python train.py --norm="layernorm" --norm_eps=1e-06 --positions="learned" --attn_scale=0.177 --init_std_o=0.00407 --init_std_up=0.0208 --lr=0.0148 --decay_shape="linear" --final_lr_fraction=0.0 --z_loss=0.0001 --dataset="wikipedia_en"
MLP neurons of a small language model. Each row is named by its layer, matrix (up: input weights; down: output weights) and neuron, and shows model dimensions 112-239. Each number is 200 + 40 x the weight over its row's rms, rounded and kept within 0 to 999.
After each neuron's rows, "fires before" lists the tokens most often just after its 100 highest values on Wikipedia text that the model never trained on; "fires on" lists the tokens most often at its 100 highest values on Wikipedia text that the model never trained on.

L6.up775,173,242,142,204,209,191,199,207,258,258,174,226,191,251,262,173,175,282,214,196,260,209,221,148,180,180,224,311,196,176,248,206,220,209,257,209,195,197,239,207,182,233,214,161,225,220,196,114,194,168,155,201,211,215,191,201,253,158,157,162,169,175,138,136,172,195,181,161,213,156,156,143,257,216,177,226,215,183,128,221,179,177,133,126,203,252,202,255,182,187,180,175,167,250,204,165,237,140,199,143,235,196,181,257,260,192,185,216,255,163,199,149,221,256,265,239,233,176,179,155,282,213,203,234,187,224,252,171
L6.down775,165,260,179,155,223,275,185,188,201,225,252,171,174,182,174,181,241,219,148,211,201,205,235,264,270,196,192,232,178,163,296,137,156,228,169,201,164,188,145,231,253,157,168,148,117,161,221,168,241,173,208,160,267,260,244,185,173,133,208,186,178,264,166,234,183,228,233,177,275,151,260,190,290,137,198,199,183,154,189,180,149,155,178,221,291,173,149,218,211,230,271,177,196,259,209,259,220,135,164,208,218,135,236,209,291,172,221,143,141,258,198,228,212,217,222,166,216,182,144,223,184,222,251,137,235,225,228,197
fires before: "1", "2", "0", "5", "4", "3"
fires on: "0", "9"

L6.up65,191,106,222,225,260,236,271,194,203,278,156,201,174,91,228,182,242,201,140,219,186,213,231,235,181,237,207,223,278,249,203,270,226,159,151,229,183,221,195,197,191,202,150,234,224,232,197,139,177,193,281,146,293,240,139,176,136,183,128,210,271,174,176,240,216,281,239,200,169,164,248,190,219,190,191,252,159,179,180,285,242,215,132,191,211,193,153,78,269,133,186,139,253,182,222,160,178,161,176,220,212,168,241,159,182,193,161,164,139,151,154,192,166,178,231,243,154,206,220,154,233,263,177,171,124,161,174,208
L6.down65,219,157,161,210,135,184,250,289,256,244,170,223,203,248,223,141,199,257,162,183,242,200,260,233,181,180,234,140,170,179,196,202,218,203,284,209,180,143,254,238,182,180,207,145,162,171,203,172,215,219,252,311,258,129,180,203,192,257,147,246,155,205,157,180,183,231,168,155,224,165,234,206,249,195,230,149,225,180,198,193,199,177,201,122,116,263,252,191,298,185,120,205,154,242,184,219,273,181,136,166,169,253,175,186,239,150,190,238,272,199,175,194,256,228,231,225,211,233,160,211,156,209,190,148,183,169,238,211
fires before: "\n"
fires on: "==", " ==", "\n"

L3.up395,220,237,171,261,212,187,250,234,163,282,200,217,201,182,175,239,161,175,194,233,220,210,253,288,262,212,345,258,200,213,199,190,169,237,251,214,161,232,168,206,190,207,290,229,204,165,194,227,202,269,188,255,197,234,252,156,197,177,176,207,188,128,214,164,224,192,122,209,128,204,168,157,194,172,161,276,161,251,186,230,218,272,226,178,263,230,185,211,242,251,185,192,179,216,224,219,256,152,204,198,172,213,218,247,207,151,252,256,253,186,202,137,206,204,245,237,179,169,235,163,176,284,176,230,185,172,173,183
L3.down395,228,62,167,177,259,172,186,221,157,151,167,195,194,154,158,237,201,225,140,221,205,163,202,221,239,161,232,242,172,254,201,205,185,256,180,154,189,171,126,211,160,205,112,192,245,193,221,163,180,208,224,166,135,196,271,209,146,187,201,145,162,146,252,234,154,235,268,218,140,187,267,211,263,199,221,208,235,268,192,179,148,222,246,198,152,148,175,252,239,182,196,160,251,230,227,202,199,300,153,226,213,209,196,212,226,192,210,148,164,224,188,305,180,166,202,178,209,114,208,160,196,271,209,196,214,176,162,242
fires before: "1", "born", "2"
fires on: " ", " (", "–", "9", "8", ","

L7.up554,239,202,177,213,237,146,188,189,169,187,233,183,152,160,270,179,194,188,173,159,209,276,257,151,208,214,157,143,205,180,240,257,198,265,149,216,144,164,178,212,153,189,267,212,249,264,276,174,185,187,265,272,252,198,188,171,240,217,165,210,277,217,174,191,223,197,182,116,235,210,300,180,206,214,211,245,186,233,172,216,194,190,153,236,164,232,252,203,169,243,286,222,210,121,154,242,182,135,169,218,211,227,226,157,195,199,174,242,257,155,197,181,245,167,225,176,134,151,290,206,204,277,210,175,129,252,208,242
L7.down554,191,236,239,214,215,190,180,189,87,241,205,268,182,203,208,174,231,118,177,195,184,202,259,219,220,155,197,242,156,210,185,228,299,222,170,147,98,228,236,165,163,188,227,150,169,217,230,161,188,216,230,172,215,199,262,150,194,173,186,166,203,181,162,212,203,265,203,233,179,226,231,188,205,200,233,242,272,257,119,206,178,235,167,193,205,215,208,185,226,270,201,278,230,266,133,182,303,212,141,128,241,176,238,199,205,194,169,232,249,194,129,212,179,177,186,201,235,217,279,267,253,137,180,133,69,177,195,130
fires before: "\n"
fires on: "==", " ==", "==="

L3.up890,250,178,182,166,222,196,188,168,243,224,225,244,268,285,259,166,171,185,196,232,165,235,219,183,260,259,249,141,235,151,226,216,230,224,222,164,117,189,219,225,195,215,248,157,286,242,199,193,229,268,176,187,190,96,195,149,213,222,178,104,277,201,191,185,113,292,168,139,217,203,186,224,213,196,190,208,195,215,133,235,248,221,268,127,141,216,190,130,248,184,267,155,256,157,299,187,169,191,212,193,244,158,190,213,193,190,155,160,178,224,186,204,223,145,176,193,161,247,231,273,184,142,195,202,201,220,160,184
L3.down890,189,258,289,165,157,226,234,165,117,178,198,224,231,178,185,100,197,154,212,295,199,248,159,183,248,180,177,250,222,267,191,242,244,217,187,230,269,195,226,161,202,175,165,258,169,205,215,207,178,205,155,117,207,34,182,163,197,248,231,223,211,184,193,184,115,247,180,163,259,199,149,227,225,203,265,235,185,187,194,236,203,223,172,209,167,217,179,231,236,204,270,220,156,153,158,199,189,201,187,195,108,223,235,252,226,226,225,186,189,176,183,112,245,211,250,263,141,174,216,228,176,160,182,185,182,151,202,239
fires before: "\n"
fires on: "==", " ==", "-", " ==="

L7.up658,206,183,164,243,245,129,91,240,180,243,210,247,217,192,277,100,283,206,218,217,125,225,241,202,282,173,197,208,221,246,229,204,234,228,201,200,179,179,122,205,231,210,250,246,209,170,174,196,202,209,189,191,168,203,144,226,222,191,186,234,133,197,214,217,188,149,212,195,158,171,160,178,216,242,123,188,136,202,177,231,207,225,217,231,239,161,239,213,269,203,185,163,260,221,224,168,168,262,181,240,220,152,187,194,201,178,247,145,302,195,232,152,261,263,208,199,196,135,221,183,100,218,164,155,210,239,170,234
L7.down658,216,145,165,212,204,213,178,235,175,189,202,191,124,163,189,123,140,257,167,138,209,251,154,240,218,220,221,205,261,137,96,184,272,186,138,189,169,184,197,255,183,112,216,180,167,257,188,59,223,223,242,183,208,183,276,200,202,179,184,213,214,181,193,148,173,228,233,162,194,255,245,236,140,227,184,229,258,273,200,217,219,212,287,202,166,169,267,141,190,199,202,269,254,219,195,194,235,174,222,161,261,260,198,228,177,175,166,195,161,263,198,147,218,214,240,217,216,205,170,105,260,193,246,192,230,153,195,148
fires before: " ", " |", "1", ";", "2", " G"
fires on: " ", ";", " |"

L7.up44,243,155,214,188,227,184,143,192,141,247,248,181,184,109,143,194,165,137,230,240,239,233,241,139,234,254,204,185,196,213,221,232,202,229,202,144,193,169,178,180,220,275,211,182,177,217,217,194,229,213,231,218,186,231,213,146,170,158,191,207,256,151,142,214,164,178,221,235,165,247,271,258,159,129,156,158,192,302,217,296,154,215,181,194,138,204,215,264,161,182,155,125,253,203,104,317,175,176,245,194,167,184,221,219,232,204,234,201,174,203,147,226,299,147,104,157,222,173,225,190,159,249,234,167,179,229,212,242
L7.down44,169,222,247,66,228,207,213,249,166,191,137,188,176,223,233,243,256,197,273,245,246,187,224,245,128,165,155,273,205,205,127,175,288,248,219,156,146,152,208,146,175,184,170,149,206,174,149,277,180,208,147,223,227,187,166,198,223,217,160,193,171,158,191,215,219,201,189,238,216,120,186,243,251,125,252,205,169,198,182,161,224,160,221,202,234,227,206,222,228,197,159,267,158,226,244,164,210,213,144,227,126,278,221,135,236,309,224,275,183,214,173,226,188,133,188,179,222,237,184,181,208,209,245,180,211,200,138,248
fires before: "\n"
fires on: "==", " ==", " ==="

L8.up525,271,236,170,203,213,165,212,237,196,187,191,272,154,257,275,245,188,208,178,224,129,230,147,229,202,185,332,235,251,215,212,242,231,193,222,186,156,200,193,170,168,247,200,247,254,205,250,177,177,168,203,224,210,165,198,133,252,162,227,188,207,219,153,201,185,190,222,190,189,195,162,180,272,174,136,151,137,227,213,151,158,241,220,126,224,188,266,146,247,174,141,206,218,260,188,128,216,211,238,258,147,196,226,203,239,150,219,197,264,187,144,215,220,205,195,225,223,182,197,139,206,235,174,273,266,175,237,198
L8.down525,149,282,188,237,227,238,212,217,181,207,237,241,215,279,178,213,184,212,193,138,256,224,218,187,211,244,225,221,221,214,188,180,121,217,207,200,214,264,167,260,238,212,157,179,165,215,214,214,224,184,229,247,275,231,180,157,182,221,168,212,243,179,169,263,240,175,179,204,119,224,250,152,145,164,200,247,224,216,231,149,302,181,217,216,271,213,151,192,121,171,162,148,236,233,211,152,191,153,223,129,228,122,191,213,296,205,137,205,205,166,171,158,107,241,219,256,189,199,164,142,216,203,210,174,249,187,231,226
fires before: "1", "0", "2", ","
fires on: "0"

L8.up190,204,151,208,240,307,178,211,178,144,263,245,188,191,72,142,190,250,242,160,231,212,227,181,191,180,238,212,258,199,224,182,249,235,211,121,233,106,243,182,212,142,222,100,169,221,236,168,214,173,278,210,262,192,213,164,198,167,185,205,274,267,222,187,210,160,229,181,216,161,198,231,153,204,183,244,166,250,252,304,201,247,150,188,208,239,264,244,210,214,196,235,216,184,169,144,210,177,241,265,231,248,223,156,214,209,141,212,209,199,118,215,161,228,181,202,155,145,253,164,197,183,190,158,152,187,182,202,212
L8.down190,174,148,195,226,230,202,111,259,264,230,233,219,173,136,173,201,200,171,295,218,181,175,195,153,211,233,240,189,167,197,171,310,248,214,191,212,247,186,126,183,184,204,170,180,237,190,129,101,178,170,237,199,186,143,183,220,138,242,144,212,203,126,167,205,277,211,235,185,189,194,194,221,254,270,266,177,222,222,123,210,253,244,179,272,214,241,182,145,248,203,191,252,233,214,162,222,312,191,191,162,244,171,225,167,227,147,192,121,229,190,247,228,211,206,226,199,197,228,195,193,147,156,191,236,258,147,168,169
fires before: "\n", "|", "1", ","
fires on: "==", "\n", "===", " k", " "

L10.up648,251,241,182,261,202,179,214,209,204,224,208,192,133,207,298,207,191,243,230,167,95,223,184,150,218,219,301,157,209,194,203,217,240,219,251,218,167,114,155,159,209,150,168,240,232,159,226,186,164,229,161,265,234,239,185,129,217,161,216,188,168,178,245,168,156,249,242,272,238,173,216,195,188,228,217,220,184,194,210,226,134,206,135,208,192,235,247,168,192,184,152,243,182,251,273,102,206,240,201,241,217,248,178,237,264,164,206,238,215,173,173,167,134,149,196,193,162,201,101,103,223,152,225,248,220,210,228,145
L10.down648,202,295,174,239,234,206,217,201,191,227,218,253,179,148,147,204,244,205,219,142,235,243,182,249,250,147,239,222,218,188,253,122,100,293,171,249,215,224,179,172,209,280,198,157,232,245,154,253,162,194,198,238,243,214,204,240,215,276,218,173,202,206,156,192,171,186,197,173,146,125,219,159,180,153,178,123,177,249,236,141,178,191,193,200,198,253,186,204,115,146,161,179,218,213,156,186,238,212,135,182,192,150,173,199,242,213,239,137,177,187,207,258,148,144,237,133,189,180,165,156,161,158,213,192,137,241,237,191
fires before: "2", "1", "0"
fires on: " ", "0", " ("

L7.up912,182,145,187,153,222,173,172,195,153,170,233,203,176,248,237,270,175,241,212,242,216,193,169,252,175,226,223,237,243,234,215,178,202,173,211,156,210,212,160,189,228,195,167,278,145,171,244,223,137,218,218,291,174,218,234,222,230,187,211,201,190,113,178,190,178,163,272,180,213,215,158,186,164,119,127,205,209,225,274,188,208,207,111,128,222,212,230,172,210,207,201,244,234,222,231,178,162,227,243,200,149,189,198,108,174,193,186,215,222,177,126,176,306,200,184,263,248,240,276,209,136,244,210,181,161,222,182,135
L7.down912,207,221,210,159,236,128,190,186,151,230,187,237,178,290,233,259,256,224,243,120,241,237,205,171,193,165,130,212,186,190,151,177,147,215,168,183,213,208,171,198,202,165,205,140,256,210,210,189,215,247,198,233,250,203,235,144,185,178,191,150,209,161,238,177,197,201,199,172,176,249,281,161,167,158,176,232,236,198,246,135,199,233,194,183,188,178,144,248,192,148,267,208,221,188,219,91,201,220,234,172,150,194,220,103,244,208,273,263,310,171,174,189,244,245,240,208,206,218,234,203,230,219,239,223,256,262,191,197
fires before: " ", " |", "0", "2", "1", "3"
fires on: " ", " |", "0", "1", ";", "7"